Part of a small language model's weights: untied embeddings.
MLP neurons of a small language model. Each row is named by its layer, matrix (gate and up: input weights; down: output weights) and neuron, and shows model dimensions 128-223. Each number is 128 + 24 x the weight over its row's rms, rounded and kept within 0 to 255. A neuron's up and down rows have the sign that makes its largest values positive.
Before each neuron's rows, "fires in" lists the words (lower case) most often at its 100 highest values on Wikipedia text that the model never trained on.

fires in: "a", "an", "80", "its", "the", "60"
L2.gate322 [ 96 129 103 116 133  90 129 119 141 132 111 134 152 136 152 122 152 110 139  96 132 127 143 156 126 151 133 119 171 122 115 109 130  82 141 148 128 174  94 155  89 153 106  94 129 112 101 109 115  83 142 110 150 102 126 117 102 120  99 142 111  85  88 130 110 135 118 123 152 119 108 130  97 138 142 139 152 139 118 149 111 168 120 123 113 179 152 124 128 114 117 134 186 167 135 121]
L2.up322 [179  98 144 144  98 122 133 138 111 122 134 167 111 101  85  85 129 131  85 126  92  95 122 106 167 153 150 145 110 100 121 121 134 165 111 162 109  95 115 138 117  69 136 132  87 119 155 150 143 156 107 125 119 132 136 104 109 119 122 146 128 105 130 113 139 134 117  74 159 120 128 119 158 151 112 122 122 174 153 105 113 157 113 127 127 109 181 150 119 114 128 108 109 100 132 115]
L2.down322 [149 105 147 134 127 146 156 146  93 122 167 126 119 128  78 148  88 122 107 158 130  96 107 102 110  96 161 151 110 133 124 146 102 160 137 126 132  98 140  76 170 112 141 121 154 131 124 136 134 170 117 134 112 149 100 100 157 135 157 137 114 141 170 136 127  99 130 114  94 121 122 132 187 139 132 126 132 159 121 102 154 145  80 121 134 111 117 139 134 161 132 151  87 124 111  98]

fires in: "in", "city", "of", "lyon"
L8.gate364 [106 117  85 162 116 114 201 109 171 154 142 101 180 132  90 153 108 121 170 121 132 128 153  97 123  89 133 120  85 119 132 128 145 126 124 146  81 123 160 156 153 111  72 109 136 141 102 118 126 124 112 110 117 122 158 113  90 135 134  98 177 120 159 177 164  56 114 143 158 146 114 126 108 101 118 122 111 115 119 163 154 163  96 104 148 116 122  88 116 156 108 114 127 127  95 123]
L8.up364 [129 126 124  96 158 112 146 122 118 110 127 146 105 101 139 145 141 144 111 101 170 175 103 133 140  97 111 122 125 148 110 155 160 154 121  89 116 178 165 122 134 174  98 151 122 145 128 140 113 110 131 141 132  60 148 105 124 169 159  96 122 118 146 161  77 104 149 143 151 156 107 142 149  75 109 145  90 138 108 135 177 144 111 101 136 116 119  98 152 140 161 120 114 138 127  73]
L8.down364 [130 132 172 173 128 128 147 103 170 179 119 102 141 181 137 141 105 146 152 131  99 115 139  79 126 122 111 114 119 118 119 163 103 123 157 107  79 135 125 125 138 171 132 139 132 141 126 120 108 132 120 126 125 155 143 108 105 137 134 105 146 146 133 126 140 117 144 131 116 117 169 128 105 122 145 136 124 123  87 141 116 158 108 104 165 165 171 143 148 131 111 132 120 127 122 123]

fires in: "or", "and", "orchestra"
L10.gate232 [146 150 119 156 134 122 130 128 174 122 161  85 106 135 101 127 146 135  94 112  61  83 127 147  98 127 139 162 121 110 113 111 116 128 129 152 158 152 121 130 117 159 138  95 150 150 108 126 140 118 113 130 104 134  73 129 109 160  96 140 141 158 143 152 116 123  94 131 101 141 153 107 116  91 122 166 159 128 133 128 140 133 118 114 182 143  96  92 144 148  89 118 114 147 137 160]
L10.up232 [136 115 149 110 147 157 139 140 118 112 128 126 174  91 183 155 157 137 106 119 114 110 145 113 123 158 148 104 100 161  74 134 118 107 141 134 141  97 186 125 109 159 131  70 145 103 105  95 118 135 111 134 137 109 138 135 143 143 178 110 152 104 126  94 113 112 174 154 110 152 149 110 169 117 117 137  96 117 137 117 151 114 112 131 150 119 137 135  97 173 127 103 108 122 147 131]
L10.down232 [127 170 146 120 112 145 138 134 109 117  95 110 130 127  98 126  77 106 121 154 133 125  94 107 132  89  90  94 111 141  73 123  93 154 152 111 106 126 156 140 121 122 159 109 124 121 156 131 120 138  79 138 143 200 124 160 137  83 117 125 102 139 150 106 108 140 169 163 116 114 133 163 144 151 102 167 141 126 120  85 117 104 131 106 181 112 123 113 130 142 141 116 143 144 140 119]

fires in: "was", "is"
L3.gate11 [123 120 148 100  85 106 102 151  83 137 157 172 124 163 174 138  99 132 126 111 156 114 136 148 193 142 136 131 141 116 128 141 121 125 139 133 140 109 113 139 123 114 132 119 153  81 133 146 165 145 169 139 156 143 117 129 151 149 159 125 132 118  99 117 140 103  79 126 119  97 128 115 173 129 100 135 125 182 116 168 169 127 170 105 145 127 116 128 144 140 145 123 151 139 170 158]
L3.up11 [ 98 138 117 114 111 137 121 126 101 122 119 159 113 136 150 144 108 141 123 112 159 135 156 113 140 151 155 144 126 105  99 162 117 116 108 131 120  80 104 127  89 100 125 124 157 100 131 157 138  98 153 108 147 111 133 173 132 163 140 109 152 111  84 127 146 143 101 109 106 123 117 162 159 116 109 163 112 195  83 163 148 135 146 121 130 110 139 147 132 126 124 136 152 150 150 172]
L3.down11 [163 103 136 127 105 130  86 137  87 131 146 194 117 114 159 157 107 106 115 127 122 128 105 141 170 101  98 112 117 122 114 117 114 104 119 111 132 108 112 129 129 110 137 174 132 113 122 146 165 125 170 118 115 105 125 134 130 140 194 137  77 108  70 120 115 145 119 100 154 123 163 149 165 136 138 144 133 154  87 153 167 132 185  50 130 119  84 116 158 133 109 112 129  96 134 167]

fires in: "is", "also"
L2.gate281 [139 103  98 123 145 132 102 166 109  78 138 124 105 160  78 127 136 177 122  89 128 118 140 102 144 150  97 122 107 126 151  97  88 103  89 154 102  98  83 105 145 135 144 108 115 118 159 115 128  77 102 158 144 122 112 126 105  98 116 124 143 125 133 115  90 107 137 138 135 102 101 137 158  82 112 130 152 173 110 184 147 102 119 162 130 123 150 112 135 112 121 113 122 131 100 137]
L2.up281 [124 114  92 120 123 140  95 148 120 106 131 117 144 141 102 155 138 117 188  90 128 135 161 115 136 152 113 138 122 116 143  80 131 132  96 143  64 122 125  83 121 120 107 111 113 135 170 128 160  82 156 144 158 114 132 115 114 102 105 115 141 129 143 126 119 127 141 117 124 107 114 162 166  90  83 112 122 130 106 204 143 122 140 146 151 148 169 119 153 114 126 123 130 141 124 149]
L2.down281 [136 124 125 125 117 136 115 155  99  99 152 152 130 169 149 165 123 120 162 148 128 111 120 111 138 135  90 118 126 129 120  80 119 129 111 165  86  94 120 138 114 107 117 130  95 161 154  80 127 100 163 130 120 118 145 133 104 103 141 150 141 148 122 122 112 131 142 104 103 103 127 179 191 112  97 165 132 148 100 161 156 172 139 175 138 152 134  80 139 130 117 107  68 115 103 154]

fires in: "is", "a", "death", "will", "he"
L2.gate612 [118 135  95 125 162 105 150  89 123 109 121 170  96 115 136 104 157 132 132 120 143 140 125 144 106 132 146 148 141 152 178 133 112 131 154 129 119 143 104 101  99 130 115 105 147 128 134  94 137 114 141 118 107 138 148 115 130 182 160 127  77  89 115 123 120  97 113 114  74 128 135 153 127 150 119 105 150  97  75 180 131 136 146 100 143 122 152 164 127 102 169 117 137 166 103 110]
L2.up612 [134 125 131 127 113 122 132  96 123 137 134 137 119 117 185 169 147 130 162 121 144 147  76 107 121 149 125 153 144 154 150 109 150 104  54 163 132 130 109  96 119 151 102 102 156 170 121 118 159 113 136  92 126 112 144 119 120 129 127 100  66  97 147 121 157 100 131  99  87 137 113 102 178 110 134 104 135 153  91 143 109 119 142 159 143 109 118 170 124 105 146 148 112 138 168 106]
L2.down612 [146 127 185 132 134 113 110 115 136 145 107 146 151 139 183 167 148 144 109 109 112 150 126 162 162 134 126 115 128 143 107 117 116 109  89 154 102  96 137 135 127 123 120 140 145 182 113 129 169 119 156 116 101 119 144 132 131 151 144 145 107 120 116 121 148  85 141 134 157 108  94 100 176 138  85 118 122 121  63 165 131  88 156 156 145 104 129 123 127 117 115 150 106 121 154 137]

fires in: "a", "an", "center", "remained", "to"
L2.gate332 [146 137 153 123 131 133 103 139 131 147 104 102 157 122 116 154 161 124 157 143  96 116 130  93 128 172 120 103 140 151 128 137 158 107 152 195 106 114 143 114 134 133 108 161 159 139 110 186 133 109 136 123 177 137 150 158  89 153  62 134 151 152 114 125 108 164 131 126 157 166 127 126 130 151 157 119  98 134 156  94 145 108  50 102  87 138 145 136 143 121 136 120 111 144 148 135]
L2.up332 [140 124 151 126 144 140 131 138 128 113 120 129 112 105 144 145 134 141 138 129 126 135 147 134 115 155 104  83 175 154 151 128 123 165 123 189  88 105 144  98 136 109 138 179 160 114 158 173 114 129 114 122 133 113 108 155  82 143 118 139 140 141 142 126 131 134 112 111 150 170 133 126  96 167 128 127 103 173 193 150 146 121  89 130 101 146  98 102 157 122 112 169 107 104 120 125]
L2.down332 [118 141 114 137 150 128 115 126 161 122 135 120  76 129 126  99 150 107 129 134 137 132 165 130 129 178 101  92 155 142 152 153 110 147 154 180 108 118 145  74 166 111 140 130 161 111 101 159 105 108 101 112 132 127 121 155 122 133 142 192 150 151 136 103 101 125 102  85 146 180 145 135 124 174 115  87  85 153 150 117 127  84 106 120 139 102 142 127 106  96 113 163 105  99 127 113]

fires in: "was", "played"
L3.gate569 [ 90 146 107  94 134 175 123 125  95 145 160 203 175 149 127 142 123 138 133 127 148 128 157 126 125 153 114 148 143 104  88 147 147 141 117 101 131 120 114 134 138 144 148 116  79 137  76 172 123 162 188 101 147 110 154 167 157 147 133 109 105 129  29 118 150 135  90 130 104  96 134 125 145 146 122 135 100 145 113 134 117 174  95 116  84 116  96 115 142  84  92 151 129 162 131 164]
L3.up569 [109  93 134 132 113 165 121  94  89 165 122 138 153 147 148 156 153 132  99 133 150 160  96 138 152 142 124 138 142  95 158 172 166 143 113 137 176 134 157 155 116 126 137 155 117 136 104 149 119 158 144 101 172  84 127 144 112 153 158  80 147 156 107 126 159 153 130 119  80 153 156 102 156 134 129 133 145 151 156 118 134 122 128 141 154 115 143 125 128  94 150 176 150 182 132 154]
L3.down569 [167 142 153 129  86  98 134 106 117 152 139 168 111 138 131 151 133 156 138 102 153 105 131 147 152 165 101 155 158 142 137 150 128 122 104 123 129 103 179 136 147 131 159 144 125 132 128 145 116 152 123  71 121 118 136 145 164 166 149 110 105 158 105 153 140 128 124 118 130 130 140 157 131 154 119 152 107 117 130  99 133 143 114 115 112 111 100 126 156 114 144 154 133 143  90 182]

fires in: "is", "was", "are", "been", "m", "also"
L11.gate357 [160 114 110 155  98  98  88 117  93  87 153 152 152 133 126 120 110 122 123 170 137 107 153 107 131 138 146 156 103 109 124 148 164 108 114 143 154 111 124 151 116  93 154 177 120 114 129 118 128 116 151 113 120  82 152 109 142 130  96 150 178  80  92 124 134 149 142 128 101  98 180 111 126  74 120  94 114 166  97 139 126 124 144 117 135 110 115 133 132 138 142 152 122 151 111 101]
L11.up357 [145 154 136 128 123 133 146 153 121  73 134 145 134 132 138 188 138 115 153 105 125 143 158 107 143 135 110 110 120 145 123 173 112 142 115 141 127  97 126 130 122 144 108 132 167 142 141 150 154  88 140 137  91 105 111 150 133 110 126 107 131 131 139 185  88 115 130 142 101 137  93 126 145 118 142 143 140 118 100 168 141 120 168 104 139 139 127  90 164  85 102 113 139 140 146 156]
L11.down357 [134  72 145 128 135 157 121 159 106 105 149 142 139 137 151 130 108 137 127 125 133 147 130 130 134 133 119  81 156 108 103 122 152  93 125 102 108  82 135 117 116  94 118 134 138 145 121 187  93 134 145 161 133 115 101 137 137 131 201 130 103 127 127 114 139 159 124 138 100  99  95  97 144 127 161 106 121 179 112 116 167 158 141 120  81 137 118 117 103  99 152 121 129 120 130 140]

fires in: "not", "are", "be", "been", "never", "also"
L10.gate175 [133 115 103 153 121 152 106 126 137 111 114 133 104 161 133 143 141 163 111 115  96 116 165 115 120 129 111 133 199 138 109 126 129 112 126 154 117  91  91 157  79 108 120 126 111 124 110 108 144 130 132 136 117 133 153 119 132  97 103 155 133  77  97 159 143 146 129 104 160 154 111  70 162 122 136 129 153 172 124 131 160 108 125 129 124 105 117  70 153 162 126 114 114 128 125 168]
L10.up175 [ 96  70 152 123 145 120 106 137 168  99 121 119 138 139 154 162  81 158 144 126  89 133 128 114 159  91 147 111 117 132 104 145 133 121 161 154 171 102 106 105 121  62 158 133 168 122 131 126  96 117 145 134 105 130 132 148 123  87 103 149 135 123 162  73 113 173 118  77 162 123 157 146 124 125 111 121 103 121 138 181 163 179  88 118 120 107 115 139 109 142 120 110 167 142 103 139]
L10.down175 [105 144 109 185 111  81  91 154  97 131 114 142 146 105 107 132 132 159 111 118 150 126 147 110 140 109  71 133 124 143 152 134 142  91 110  83 109 147 107 157 151 141 128 181 117 133 157 105 101 103 157 114 122 172 124 109 116  98 120 138 149  97  74 162 110  81 100 133 108 122 143 103 174 104 110 142 129  97 155 148 149 113 112 100  60 153 127 152 125 102 123 125  97 119 157 140]